Weights of a small GPT-style language model, trained from scratch on English Wikipedia.
Training: a variant of Muon for these matrices, 209M tokens, 13376 steps.
MLP neurons of a small language model. Each row is named by its layer, matrix (up: input weights) and neuron, and shows model dimensions 0-127. Each number is 200 + 20 x the weight over its row's rms, rounded and kept within 0 to 999.
After each neuron's rows, "fires on" lists the tokens most often at its 100 highest values on Wikipedia text that the model never trained on.

L4.up525,248,201,185,224,189,193,197,200,215,211,190,219,223,198,200,194,191,183,229,206,191,215,206,208,206,227,250,212,198,174,217,194,194,168,169,220,201,172,205,216,201,200,201,192,203,201,191,226,162,209,249,185,217,161,208,213,212,180,211,201,238,227,204,196,212,170,178,225,155,258,187,227,153,221,244,181,190,211,179,233,201,223,171,221,185,203,212,169,204,201,187,189,170,183,163,201,228,195,194,213,207,227,191,188,215,200,180,212,193,212,193,236,192,192,194,182,213,201,182,186,171,188,196,231,202,193,200,172
fires on: "of ", "most ", "all ", "are ", "All "

L11.up4,197,209,184,179,220,196,221,218,165,183,201,202,204,153,214,188,180,194,222,216,194,192,206,212,221,187,232,206,188,252,203,184,203,208,162,190,208,171,184,185,191,193,186,184,249,214,197,225,219,196,221,205,199,196,178,197,179,189,231,185,180,201,214,172,208,220,185,199,188,219,165,195,220,200,225,154,193,216,193,206,198,166,242,194,177,204,217,162,192,187,230,165,238,195,178,155,225,212,170,196,199,170,208,227,234,216,182,188,212,196,207,213,226,227,205,209,204,209,203,222,179,172,184,211,183,179,221,168
fires on: "in ", "pre", "of ", "C", "following ", "-"

L6.up109,171,226,142,157,236,174,199,192,156,198,189,235,189,231,224,207,182,194,230,231,210,201,174,233,186,209,240,227,197,220,170,225,190,171,184,203,208,170,211,204,184,217,234,221,213,183,203,219,200,199,224,193,219,171,189,188,206,213,207,205,170,240,179,212,173,199,191,223,169,204,193,226,232,238,173,228,203,177,185,200,209,225,247,210,199,187,199,218,191,238,205,198,196,214,171,211,214,204,214,209,200,188,197,193,219,173,156,181,203,202,205,204,196,207,172,214,207,166,212,206,186,206,189,220,210,207,233,225
fires on: "et", "and", "from ", "his ", "in", "en"

L7.up523,212,221,187,190,176,207,192,199,206,195,186,166,189,170,173,157,218,185,210,182,222,215,178,205,191,205,215,205,195,199,183,199,184,201,187,219,190,177,220,191,209,208,182,228,208,213,218,206,182,189,178,227,189,200,208,245,192,163,206,203,209,192,203,170,196,177,218,211,179,192,202,193,154,194,212,198,194,175,209,163,176,206,207,201,203,219,158,177,206,194,204,217,200,192,202,192,200,213,201,185,224,190,174,184,168,194,192,191,193,173,186,232,181,151,178,191,208,199,212,209,172,177,193,216,200,250,163,201
fires on: "s ", "\n\n", "' ", "American ", "of ", "their "

L8.up620,205,197,204,193,195,207,141,229,184,191,206,204,171,170,156,222,218,197,178,162,190,207,181,189,212,187,226,189,202,211,199,170,187,204,190,222,218,207,209,195,190,189,205,198,215,209,166,211,228,196,198,193,213,197,164,199,154,200,167,221,214,181,167,173,208,213,189,209,184,204,184,199,201,229,162,222,177,172,189,231,172,185,202,207,177,183,195,207,236,181,210,202,206,200,219,194,229,240,191,187,232,203,166,222,188,223,199,190,142,220,167,242,199,189,178,212,230,195,216,173,172,185,162,196,219,174,185,227
fires on: "a ", "on ", "as ", "ia ", "\"", "ley"

L2.up600,206,197,195,183,227,214,189,186,200,211,211,211,204,212,205,207,220,166,182,204,219,185,201,202,202,237,198,174,198,207,178,171,214,181,208,197,198,168,208,194,175,228,186,272,183,197,215,195,207,194,196,213,196,186,166,219,218,203,231,185,185,203,201,193,197,210,169,201,194,177,160,196,204,218,193,232,201,178,171,208,222,189,215,197,185,190,202,217,235,216,165,195,192,221,175,215,204,198,189,178,198,194,216,178,212,198,230,174,215,198,197,248,247,210,174,198,214,214,187,239,192,177,141,214,206,223,176,232
fires on: "to ", "into ", "of ", "in ", "==", "for "

L8.up329,159,189,208,172,181,191,188,209,215,232,190,192,211,222,186,194,195,169,177,197,171,227,177,200,232,222,222,177,169,215,191,207,182,193,159,189,203,200,192,181,213,214,193,183,216,210,221,187,176,176,190,194,254,198,209,204,202,191,224,162,196,196,208,202,177,166,181,217,183,230,218,184,196,191,157,240,209,189,207,198,247,184,190,168,168,203,214,200,245,197,221,206,173,186,181,195,218,199,188,183,225,190,198,223,199,218,177,187,172,195,186,207,204,190,216,235,232,197,209,182,226,178,187,196,201,220,185,189
fires on: "pl", "r", "Pl", "l", "L", "ry"

L11.up365,230,223,176,197,185,231,204,204,189,212,174,169,212,204,206,204,175,171,213,232,165,195,177,220,164,215,202,206,210,180,185,201,189,223,213,204,175,216,224,188,190,212,209,195,243,162,214,199,231,191,222,187,222,241,169,193,203,205,186,185,218,239,180,199,157,221,187,207,173,215,240,184,210,206,172,213,168,214,188,199,194,160,194,166,221,205,218,197,225,152,192,181,205,227,214,204,217,182,151,178,199,179,194,218,205,231,215,198,168,206,207,234,228,207,203,183,220,192,205,227,177,196,177,194,208,169,196,215
fires on: "ow", "at", "aw", "un", "d", "n"

L7.up422,202,198,219,180,207,228,203,167,231,211,202,210,221,217,177,210,207,213,233,199,221,196,231,167,159,204,169,193,184,234,159,198,187,197,213,221,238,224,206,189,208,194,171,238,186,222,202,182,175,210,195,191,234,178,179,170,241,239,206,189,207,227,172,194,210,185,174,170,204,185,226,181,194,191,183,194,192,197,224,179,192,200,200,193,168,201,201,219,200,198,199,214,209,203,234,204,170,201,155,166,220,238,209,231,180,218,211,156,196,191,183,225,151,202,191,182,196,217,214,208,214,197,187,152,209,213,185,180
fires on: ", ", ". ", ".", "et"

L7.up160,180,202,207,164,210,212,219,168,196,205,213,172,202,178,222,157,198,171,182,182,199,205,198,227,211,236,203,200,195,193,188,196,171,230,179,211,192,173,241,219,179,229,200,223,205,215,188,156,213,193,178,187,231,214,148,228,197,205,202,174,177,199,189,185,179,197,179,229,216,172,193,205,217,203,201,191,181,200,190,178,208,211,186,202,187,213,180,209,232,167,222,208,204,190,220,223,196,236,190,228,258,223,184,169,184,180,211,167,202,194,203,244,208,184,187,181,186,201,198,198,199,187,181,201,181,203,220,188
fires on: "| ", "of "

L6.up232,169,178,186,198,165,216,217,190,195,226,192,183,197,182,194,223,185,193,205,221,205,192,200,189,196,237,175,220,191,202,223,181,186,215,156,211,209,182,225,199,191,187,156,216,170,159,184,194,234,199,209,210,224,212,179,184,189,199,178,232,202,234,185,199,188,208,206,199,207,171,217,198,221,211,206,204,174,176,187,245,202,224,197,243,183,170,221,195,197,225,171,172,190,216,196,205,168,203,196,171,190,198,218,211,207,199,218,168,238,172,212,173,207,191,203,190,215,212,183,178,179,165,213,174,257,190,182,195
fires on: "had ", "ow", "have ", "ah", "ig", "has "

L11.up29,183,192,170,235,194,226,171,221,179,211,181,216,179,227,184,204,199,191,193,229,225,170,225,182,197,202,197,202,218,193,166,182,160,210,177,212,225,220,172,190,202,189,225,161,210,181,170,189,192,166,249,211,202,231,226,198,194,187,187,190,164,193,208,193,225,205,229,208,231,172,207,182,206,174,159,188,225,194,188,179,194,175,233,179,209,202,218,205,203,165,231,187,219,197,187,193,222,198,172,210,183,196,215,164,208,201,195,173,200,231,222,187,197,205,177,185,178,207,186,200,177,184,218,215,205,220,185,170
fires on: "G", "L", "D", "used ", "ended ", "g"

L7.up443,224,204,203,195,196,190,221,184,175,190,193,175,193,191,223,224,209,172,219,228,230,194,230,203,231,189,206,214,217,236,180,241,185,186,171,193,203,178,205,205,164,221,202,238,223,204,186,213,208,221,183,213,219,188,174,181,199,225,175,190,214,203,193,217,179,209,202,222,207,213,183,251,198,218,209,188,201,203,191,242,226,230,207,219,160,213,223,161,181,199,196,195,189,192,210,207,212,205,199,167,232,206,195,216,180,183,185,203,215,212,189,221,221,221,197,183,174,205,179,205,150,167,197,236,165,227,240,213
fires on: "with ", "of ", "in ", "on ", "for ", "to "

L4.up410,167,176,222,198,201,184,184,151,212,210,168,208,203,199,180,221,202,194,200,165,149,188,208,189,176,216,204,191,181,191,179,213,202,202,187,206,186,190,180,206,205,183,200,198,211,181,199,219,184,206,213,169,177,213,217,246,166,227,177,193,220,187,183,146,191,164,211,213,179,179,222,134,231,193,208,208,212,205,187,189,201,180,161,222,186,198,189,177,182,223,207,194,171,186,197,174,216,220,204,174,179,214,198,170,211,235,211,165,211,209,206,228,176,172,230,161,193,223,220,208,197,222,177,203,228,210,193,190
fires on: "- ", "over", "ov", "q ", ". "

L6.up92,175,246,195,195,196,210,157,168,170,228,183,166,235,187,197,194,152,190,185,185,212,208,177,203,228,190,194,183,189,195,159,219,194,185,164,186,219,221,220,181,154,192,212,240,220,198,232,205,198,199,192,176,197,205,186,218,158,239,200,184,171,170,198,230,200,184,188,215,200,201,222,210,214,174,169,172,171,200,229,196,197,179,230,153,193,239,210,222,258,215,186,213,191,193,205,224,212,191,205,211,213,224,193,184,189,168,207,204,202,189,210,199,199,178,214,189,231,199,182,208,191,206,181,215,182,183,192,206
fires on: "e", ": ", "\n\n", "n", "of ", "in "

L4.up355,182,191,229,190,209,198,177,225,189,187,198,173,201,227,211,229,187,177,190,231,207,217,213,209,212,212,226,212,154,202,210,205,197,174,199,185,185,210,186,234,189,222,212,236,205,192,209,213,211,210,201,203,190,193,179,200,188,188,218,190,250,231,217,212,227,222,196,205,185,159,197,203,238,175,185,221,200,163,195,208,208,180,228,174,192,213,189,198,207,201,197,192,225,180,221,232,218,196,169,213,197,237,213,214,212,195,207,229,198,163,177,218,195,204,178,148,188,205,198,143,155,220,217,179,193,193,213,206
fires on: ": ", "Fran", "un", "eric", "-"

L7.up150,216,203,195,206,191,192,212,211,218,198,181,200,196,226,190,229,186,206,186,194,212,207,184,156,226,207,184,229,177,207,196,193,204,190,156,184,208,219,208,198,180,195,209,189,198,184,195,190,220,194,208,196,206,200,180,215,203,210,189,176,225,183,198,144,202,203,174,167,167,191,209,209,208,197,176,192,189,202,243,164,165,241,207,205,196,205,223,201,221,201,193,175,206,185,231,197,202,189,174,203,190,175,226,232,208,222,184,219,146,184,192,215,234,181,220,181,232,215,241,192,207,182,190,210,163,179,182,164
fires on: "l", "r", "er", "202", "pl", "cl"

L6.up72,182,200,190,192,194,211,185,195,206,205,195,183,191,212,229,233,194,193,206,206,226,148,188,195,148,217,212,200,186,223,188,191,195,212,195,204,216,202,213,229,177,227,179,209,203,212,210,179,186,191,168,207,195,190,192,240,200,209,241,209,195,212,200,193,191,201,191,206,187,160,167,203,174,187,199,218,177,168,193,160,194,201,188,193,177,200,187,216,194,166,201,191,197,165,229,193,174,190,168,198,226,184,222,187,171,238,178,148,186,204,180,239,201,163,174,199,140,183,255,200,227,201,174,220,227,206,209,196
fires on: ", ", "| ", "– ", "), ", "—", "., "

L11.up434,232,196,196,195,229,226,188,188,188,201,218,176,215,186,200,183,223,180,197,225,219,184,223,204,215,206,187,150,208,221,208,212,223,209,189,213,219,212,220,214,174,207,256,190,176,200,197,190,162,199,189,215,213,196,216,192,201,249,216,178,201,173,181,166,176,208,217,215,207,168,197,167,207,220,214,200,185,180,168,209,214,142,153,197,195,180,195,213,175,206,230,194,189,183,206,206,202,200,216,182,161,199,162,198,181,209,182,227,234,183,201,212,170,192,192,219,187,218,235,212,171,219,227,208,232,208,180,218
fires on: "h", "o", "o ", "n", "pol", "ak"

L8.up369,184,192,194,196,166,190,244,206,190,197,211,223,161,195,166,202,201,206,185,201,220,179,211,190,220,192,235,235,229,191,188,207,174,170,181,171,228,162,199,216,176,189,167,218,230,233,160,221,229,213,209,194,225,221,176,177,167,179,202,187,196,180,195,217,234,211,199,199,213,187,194,219,226,181,165,193,201,190,190,199,152,213,176,170,188,187,202,215,233,164,201,181,240,193,185,211,228,211,200,190,177,199,186,202,210,210,218,201,207,229,203,220,247,224,198,190,204,218,181,216,188,145,214,169,203,208,210,203
fires on: "in ", "ing ", "on ", "of ", "e ", "en "

L4.up595,206,211,170,175,201,158,192,186,175,193,224,181,199,194,228,209,203,199,230,210,235,211,209,187,194,188,200,216,190,214,173,214,197,174,192,208,206,209,205,227,200,212,202,212,209,207,221,188,166,172,189,198,224,228,238,183,202,225,170,212,185,199,183,181,184,257,193,237,229,200,244,219,226,205,181,194,191,198,207,200,184,225,210,208,226,181,206,219,215,210,179,198,176,189,220,191,180,187,240,200,184,195,179,230,214,215,181,189,233,197,212,204,193,232,183,241,207,188,216,185,184,191,192,224,182,262,206,168
fires on: "his ", "year ", "her ", "second ", "and", "His "

L10.up725,191,219,195,215,216,203,215,196,230,199,200,229,164,172,233,155,156,183,221,173,185,198,202,212,231,208,169,186,191,177,198,207,175,199,178,212,199,198,177,189,181,197,169,192,180,167,192,151,211,205,194,201,197,186,192,232,202,225,241,210,207,184,191,192,214,203,223,165,182,185,194,179,181,196,212,203,158,243,200,171,188,207,178,211,177,188,196,179,195,200,143,204,218,202,176,202,221,178,213,217,208,172,224,228,219,175,195,197,203,177,194,228,199,208,177,164,171,195,208,225,176,185,211,240,164,192,179,197
fires on: "al", "n", "v", "ur", "od"

L7.up638,204,220,180,197,199,201,212,234,189,211,210,176,212,177,202,219,210,161,199,191,167,176,205,218,181,203,181,168,197,219,228,175,230,196,204,231,189,169,205,207,236,206,180,198,228,192,205,189,226,203,197,200,188,208,158,200,208,220,173,226,197,197,226,209,199,201,168,174,217,193,216,147,217,203,180,216,198,173,179,219,248,194,172,206,207,228,212,189,187,158,207,208,194,180,224,213,219,213,161,193,222,190,209,161,170,221,163,214,184,194,212,208,217,187,220,222,196,195,212,206,194,144,182,207,174,164,190,232
fires on: "d", "n", "r", "l", "z", "b"

L2.up128,159,205,223,221,228,199,217,168,209,222,181,223,223,181,228,215,213,209,186,178,197,212,198,206,203,209,161,193,177,203,208,194,207,169,199,235,196,192,199,210,221,237,158,196,150,197,201,191,201,183,173,162,195,186,212,180,214,189,164,207,199,211,175,188,170,245,204,204,171,179,206,193,221,209,178,186,230,212,177,207,190,202,220,222,184,230,186,170,192,211,219,191,215,199,207,184,228,210,211,207,177,237,198,157,224,188,210,196,212,215,199,207,204,170,223,159,208,233,189,221,218,191,197,228,213,176,178,208
fires on: "- ", "• ", "ital "

L4.up477,193,189,164,245,192,187,197,192,221,200,223,217,210,169,181,191,193,155,215,188,173,180,218,199,177,195,240,182,224,225,208,208,210,202,227,202,232,176,217,189,215,197,194,226,209,194,163,226,216,161,200,178,207,225,194,193,189,201,213,168,188,223,175,182,207,190,173,191,191,177,211,194,177,190,177,228,248,163,179,200,204,223,200,227,188,174,211,222,196,213,248,206,233,199,231,217,188,204,201,190,214,217,214,218,195,190,228,201,197,219,206,194,221,181,199,189,221,182,226,172,225,205,226,227,190,173,193,202
fires on: "ef", "\n\n", "- ", "ed ", "made ", "unn"

L4.up119,206,169,200,177,204,158,199,166,210,196,194,204,248,227,218,200,180,229,199,209,186,195,231,200,202,218,193,187,207,214,169,244,191,222,209,188,225,193,171,187,181,198,173,186,191,173,199,173,151,208,248,181,174,198,242,209,179,196,200,180,230,229,176,196,234,208,189,206,199,204,212,177,166,229,201,189,222,208,193,207,179,181,166,206,214,179,243,189,164,194,209,209,207,228,208,213,176,192,201,181,193,218,177,186,198,219,223,202,210,225,219,210,195,166,209,176,227,179,194,171,186,190,201,184,178,198,183,195
fires on: "p", "ed", "h", "pl", "ed ", "am"

L11.up27,192,198,158,161,201,191,201,217,177,226,172,231,205,221,210,220,190,188,212,188,205,248,197,198,222,216,212,158,195,224,195,219,171,201,198,185,185,193,158,211,187,208,231,187,206,210,202,208,168,206,187,176,185,215,200,192,191,190,197,176,216,209,199,174,193,173,226,183,199,179,160,179,186,193,175,181,207,161,174,194,225,183,198,205,193,222,156,209,221,183,239,228,191,185,181,222,212,181,215,187,200,203,194,263,221,214,194,216,220,187,225,196,216,205,194,213,190,203,229,215,186,182,210,254,177,191,175,210
fires on: "L", "l"

L6.up69,166,215,186,192,204,179,204,184,209,200,175,190,171,186,195,220,215,161,196,201,203,170,192,209,209,207,196,227,185,188,157,205,216,210,180,198,181,158,237,168,186,248,259,209,224,223,211,158,225,174,214,210,192,182,175,177,208,185,179,159,192,234,195,205,172,206,187,231,203,226,211,207,234,192,172,235,163,184,197,224,173,207,216,183,208,203,198,187,206,189,219,242,177,178,216,221,209,198,227,203,186,173,183,212,206,181,194,179,208,173,186,230,191,240,180,220,205,199,198,203,168,170,196,194,186,208,199,169
fires on: "of ", "| ", "to ", "us", "ound", "for "

L8.up514,196,170,212,176,179,201,210,212,217,200,214,208,213,207,202,189,201,166,215,219,204,197,193,196,179,195,175,223,207,210,172,229,186,217,226,206,216,139,206,205,185,163,172,186,196,208,191,182,185,204,185,228,221,202,163,195,204,223,206,226,160,216,195,190,202,203,221,198,183,234,185,181,204,200,204,194,207,219,199,179,179,200,185,203,178,195,232,194,211,185,255,201,212,193,246,221,212,197,172,217,164,210,153,195,182,200,208,186,197,217,170,200,203,223,204,227,166,220,211,178,190,193,209,187,211,206,191,186
fires on: "and ", ", ", "by", "side ", "as "

L2.up199,156,192,205,210,220,170,189,195,191,209,200,206,213,220,211,195,199,207,192,202,195,219,205,236,188,215,153,190,195,181,203,181,200,187,180,223,196,202,182,181,200,219,182,221,194,214,201,178,196,215,189,170,183,175,226,183,162,196,193,189,184,219,165,227,183,228,157,233,179,198,212,165,223,181,164,220,202,210,169,190,170,210,217,208,222,186,189,196,207,216,211,201,206,214,224,193,208,192,228,189,178,226,199,199,227,145,237,211,195,205,199,196,184,211,192,198,188,198,224,199,197,220,169,160,169,238,173,195
fires on: "te", "- ", "received "

L2.up332,228,140,188,210,199,167,175,198,199,172,157,219,158,198,175,237,167,235,173,183,211,194,219,176,212,189,184,203,192,197,199,202,173,192,150,212,203,173,185,174,168,168,223,206,176,187,170,175,192,197,209,200,239,203,208,223,199,201,174,184,219,199,195,172,225,208,200,188,240,200,200,155,195,214,168,190,171,173,196,197,185,179,225,187,216,216,200,194,224,190,242,190,241,173,215,200,199,200,211,176,203,206,181,205,232,198,219,225,212,208,190,222,195,208,207,208,192,193,228,178,193,209,206,220,201,190,144,210
fires on: "of ", "as ", "new ", "the ", "called ", "\""

L4.up354,179,194,205,168,232,158,214,206,188,209,231,210,225,252,186,192,215,172,240,210,216,176,189,195,185,212,142,205,199,248,197,180,188,198,194,185,200,202,152,184,188,198,229,212,204,214,199,238,200,205,208,219,183,208,193,198,208,194,196,170,201,236,179,211,223,160,228,213,235,228,194,208,183,172,215,226,199,219,215,181,210,218,246,182,203,208,220,169,222,180,170,207,190,206,213,234,169,217,187,182,196,180,201,214,184,197,186,214,198,225,168,197,221,181,175,186,211,195,201,220,175,191,158,208,210,216,233,212
fires on: ". ", ".", "). "

L2.up490,227,179,176,183,202,194,191,185,211,210,167,193,219,205,196,174,221,184,176,227,211,210,200,166,194,199,204,208,199,207,212,218,204,191,237,175,206,203,228,212,222,214,219,179,216,218,210,219,193,190,238,224,236,211,188,214,185,224,165,231,178,199,218,221,195,234,212,165,186,188,210,144,184,219,190,184,208,210,177,219,141,226,194,226,210,190,154,219,230,226,223,189,164,221,227,209,215,197,193,152,188,184,221,187,226,169,199,193,207,181,182,213,208,218,161,224,189,185,197,211,234,185,194,219,219,241,201,198
fires on: "Mc", "Mac", "Grand ", "outh ", "Cath"

L11.up174,230,204,175,213,204,209,184,224,167,182,203,194,190,207,194,196,171,180,201,187,215,237,191,205,193,204,202,209,176,203,221,205,225,171,180,222,195,184,225,224,202,218,233,219,181,209,180,221,186,217,228,236,208,203,165,193,200,183,225,195,215,203,188,175,194,184,210,191,195,223,232,206,226,196,188,211,178,167,180,262,173,191,222,206,178,206,224,211,228,225,151,174,203,189,222,164,190,201,178,226,176,215,200,227,207,190,194,170,232,207,193,213,186,221,206,160,202,195,157,175,175,192,173,193,237,188,213,153
fires on: "r", "un", "Un", "-", "Reg", "ind"

L6.up559,191,200,239,198,183,243,189,214,196,210,204,205,184,185,197,203,179,179,192,211,173,198,203,216,174,203,233,207,228,219,209,194,180,188,186,223,178,176,210,169,212,219,217,213,211,173,212,211,165,163,202,172,205,168,234,225,228,179,203,180,205,208,192,183,228,199,182,222,138,201,193,213,194,227,224,212,201,235,200,221,182,240,213,182,168,205,170,214,158,225,155,190,168,184,200,194,193,178,210,194,205,204,220,212,211,175,200,188,221,235,183,183,204,222,171,206,220,187,213,174,172,182,199,189,206,174,172,191
fires on: "of ", "most ", "several ", ": ", "many ", "two "

L7.up139,199,206,179,207,165,244,219,228,241,198,167,210,197,211,196,228,191,201,222,185,210,193,203,211,186,220,185,247,217,221,222,162,208,189,173,198,164,171,235,217,185,169,179,206,187,186,242,194,220,166,215,232,213,209,173,201,207,206,196,216,199,183,191,190,197,222,203,153,225,219,229,187,206,210,232,222,214,194,210,203,178,241,224,185,188,195,209,197,175,208,186,221,202,196,191,194,211,181,202,203,217,192,187,197,221,218,184,211,203,202,190,233,210,204,150,167,184,218,241,233,220,187,220,150,213,198,166,195
fires on: "had ", "ig", "Ver", "ver", "under", "ant"

L10.up92,204,215,210,241,203,174,198,188,235,206,196,190,199,188,178,227,218,181,223,185,208,172,215,223,188,192,204,204,177,186,183,198,213,194,171,186,203,199,162,231,235,198,214,237,246,207,195,173,181,187,239,213,165,209,202,176,202,228,218,201,202,231,187,200,233,190,136,218,251,214,192,187,173,196,174,209,191,175,206,176,218,216,215,192,206,181,201,217,236,180,220,172,195,197,145,214,216,195,226,179,240,195,211,212,211,192,211,201,222,196,206,216,183,184,196,176,183,221,183,221,204,169,173,195,212,189,206,203
fires on: "w", "str", "dr", "comm", "ers", "oll"

L7.up55,185,200,159,214,209,195,220,222,210,224,165,231,205,257,183,205,208,210,191,181,212,207,233,223,222,215,202,219,196,213,145,234,202,211,188,200,184,195,174,181,219,207,205,202,201,159,205,180,206,191,174,185,174,178,208,207,193,197,223,195,191,227,223,178,210,198,191,166,171,171,207,195,203,196,198,175,209,193,189,194,200,193,189,198,203,180,224,206,220,177,187,195,204,197,228,217,198,151,218,195,176,191,201,197,170,242,217,239,193,216,184,226,192,175,193,186,190,192,226,187,210,196,194,197,184,210,183,129
fires on: "pl", "sec"

L8.up740,191,191,193,210,194,186,186,214,173,181,197,226,185,175,154,185,177,202,195,192,196,192,209,171,206,168,200,181,183,228,216,206,182,203,163,239,227,186,190,191,157,197,220,202,198,201,192,191,221,217,206,222,200,206,197,201,187,169,246,174,210,222,218,205,190,189,169,196,144,204,220,192,244,186,204,192,175,202,178,197,211,186,172,202,182,201,217,213,213,219,211,181,189,212,220,153,253,241,150,224,183,201,186,205,190,223,187,188,203,193,150,228,203,216,206,190,205,216,190,166,184,208,193,216,171,226,207,208
fires on: "of ", ": ", "in ", "from "

L7.up473,209,218,216,155,216,196,237,222,203,209,215,237,216,173,215,163,179,179,186,237,205,237,217,233,191,217,190,192,165,205,224,216,168,175,182,217,169,210,175,208,196,196,198,213,189,199,236,191,185,219,202,206,154,204,202,190,187,178,210,219,215,200,207,224,205,189,168,195,175,212,165,222,175,198,211,184,204,234,192,187,182,221,175,219,207,159,235,205,209,211,198,205,210,218,180,221,186,191,185,186,213,179,210,223,174,189,204,220,193,206,205,178,182,229,202,186,218,170,209,208,209,199,204,221,163,198,171,211
fires on: "v", "n", "ear", "ev", "gu", "comm"

L8.up203,193,210,202,211,195,190,223,178,183,161,182,177,196,191,207,174,230,182,245,194,177,193,228,201,196,169,213,191,179,190,209,223,185,211,198,192,182,173,184,205,213,222,217,146,203,220,234,223,202,189,204,218,160,175,187,185,178,156,223,177,184,218,178,183,207,163,197,207,175,202,197,234,220,182,194,197,177,212,181,190,187,195,232,171,237,212,197,240,177,200,191,154,196,208,210,181,216,158,199,167,185,181,225,199,214,247,201,217,159,172,185,196,199,189,199,179,195,202,182,209,178,207,205,184,184,202,196,206
fires on: "j", "ir", "$", "bl", "or", "H"

L2.up206,233,179,192,202,226,204,177,274,185,164,186,198,212,209,174,190,184,224,201,196,199,174,221,201,205,223,177,224,189,200,199,174,177,198,202,195,233,212,250,208,201,202,209,196,192,200,187,166,179,180,218,192,186,215,218,211,199,196,160,215,206,190,202,168,210,210,197,183,200,234,217,203,222,221,221,217,162,176,220,179,219,223,202,191,160,226,192,214,196,235,219,173,187,219,207,219,214,198,208,190,198,211,190,198,240,237,208,188,178,187,205,235,209,195,196,186,243,259,241,183,221,179,188,212,222,202,148,170
fires on: "The ", "Care", "called ", "as "

L6.up313,177,193,228,195,200,191,229,229,200,225,246,225,191,252,204,208,218,173,219,258,223,184,185,184,165,216,169,232,201,210,213,185,175,193,225,198,195,170,181,204,208,183,193,210,198,206,202,192,193,201,217,186,199,221,192,214,169,212,224,192,190,224,190,196,238,197,204,213,194,193,220,172,194,188,189,264,212,213,240,160,216,195,228,206,164,247,200,177,181,191,182,208,218,219,243,208,197,190,190,159,186,206,177,229,189,188,192,199,205,216,174,203,181,183,189,177,205,237,186,203,224,183,191,175,227,186,212,205
fires on: ". ", ", ", ": ", "). ", "- "

L10.up214,222,171,166,203,160,203,192,200,213,179,202,224,215,213,194,177,216,218,219,190,214,208,212,150,175,165,164,218,214,172,181,177,202,217,189,212,195,229,216,198,221,185,190,131,192,199,175,237,215,204,216,212,226,203,194,218,198,196,201,199,199,251,205,182,177,166,186,201,233,182,209,167,243,209,173,213,197,213,203,175,199,201,237,171,193,195,210,214,229,207,215,191,205,214,232,221,228,157,175,203,181,205,194,202,212,192,216,195,201,208,163,181,225,257,192,202,188,177,198,204,181,166,198,213,207,204,202,200
fires on: "9", ".", "0", "1", "8"

L2.up65,205,191,180,199,206,217,173,229,186,215,192,177,242,209,192,165,252,211,181,195,221,203,212,189,195,204,175,197,169,171,219,196,183,164,206,182,226,203,256,199,203,199,218,172,199,216,175,189,192,192,219,263,189,244,187,208,214,196,192,244,181,202,206,208,201,203,208,162,187,227,182,182,205,212,212,198,206,175,172,215,185,243,177,239,197,160,178,205,192,200,206,186,195,190,192,187,228,209,181,185,186,193,181,154,167,169,212,187,196,168,208,194,205,209,189,190,193,186,185,220,183,205,201,194,206,215,192,196
fires on: "Mc", "Sch", "Mac", "Cath"

L8.up506,222,211,190,189,184,178,204,187,174,200,185,217,210,214,234,196,208,207,201,218,210,189,199,191,181,188,210,170,198,203,191,202,207,223,165,210,217,166,203,199,183,193,182,203,227,211,204,204,205,210,223,227,225,201,201,188,187,181,204,157,189,195,251,207,200,197,216,205,223,237,226,176,173,221,192,150,213,196,197,243,201,231,218,200,188,180,156,173,211,210,195,155,222,186,196,194,223,217,182,219,220,200,199,238,213,243,193,210,226,180,212,201,207,224,167,192,228,228,220,193,191,211,212,186,192,200,200,184
fires on: "on ", "of ", "in ", "between ", "from "

L11.up684,188,199,200,214,162,180,195,207,215,223,193,200,218,220,174,182,232,212,202,185,193,179,181,182,185,179,207,206,225,198,187,220,229,201,159,197,186,214,208,182,213,197,174,176,202,192,156,249,204,204,185,189,171,209,208,247,183,209,204,206,187,214,203,208,199,208,198,201,224,227,191,188,225,192,168,225,196,191,204,180,242,214,211,174,162,195,208,181,226,195,198,198,228,207,213,210,209,183,199,217,233,185,222,241,186,190,199,236,231,192,175,215,247,202,192,208,189,160,227,185,189,199,154,180,206,213,206,218
fires on: "3", "5", "4", "1", "2", "9"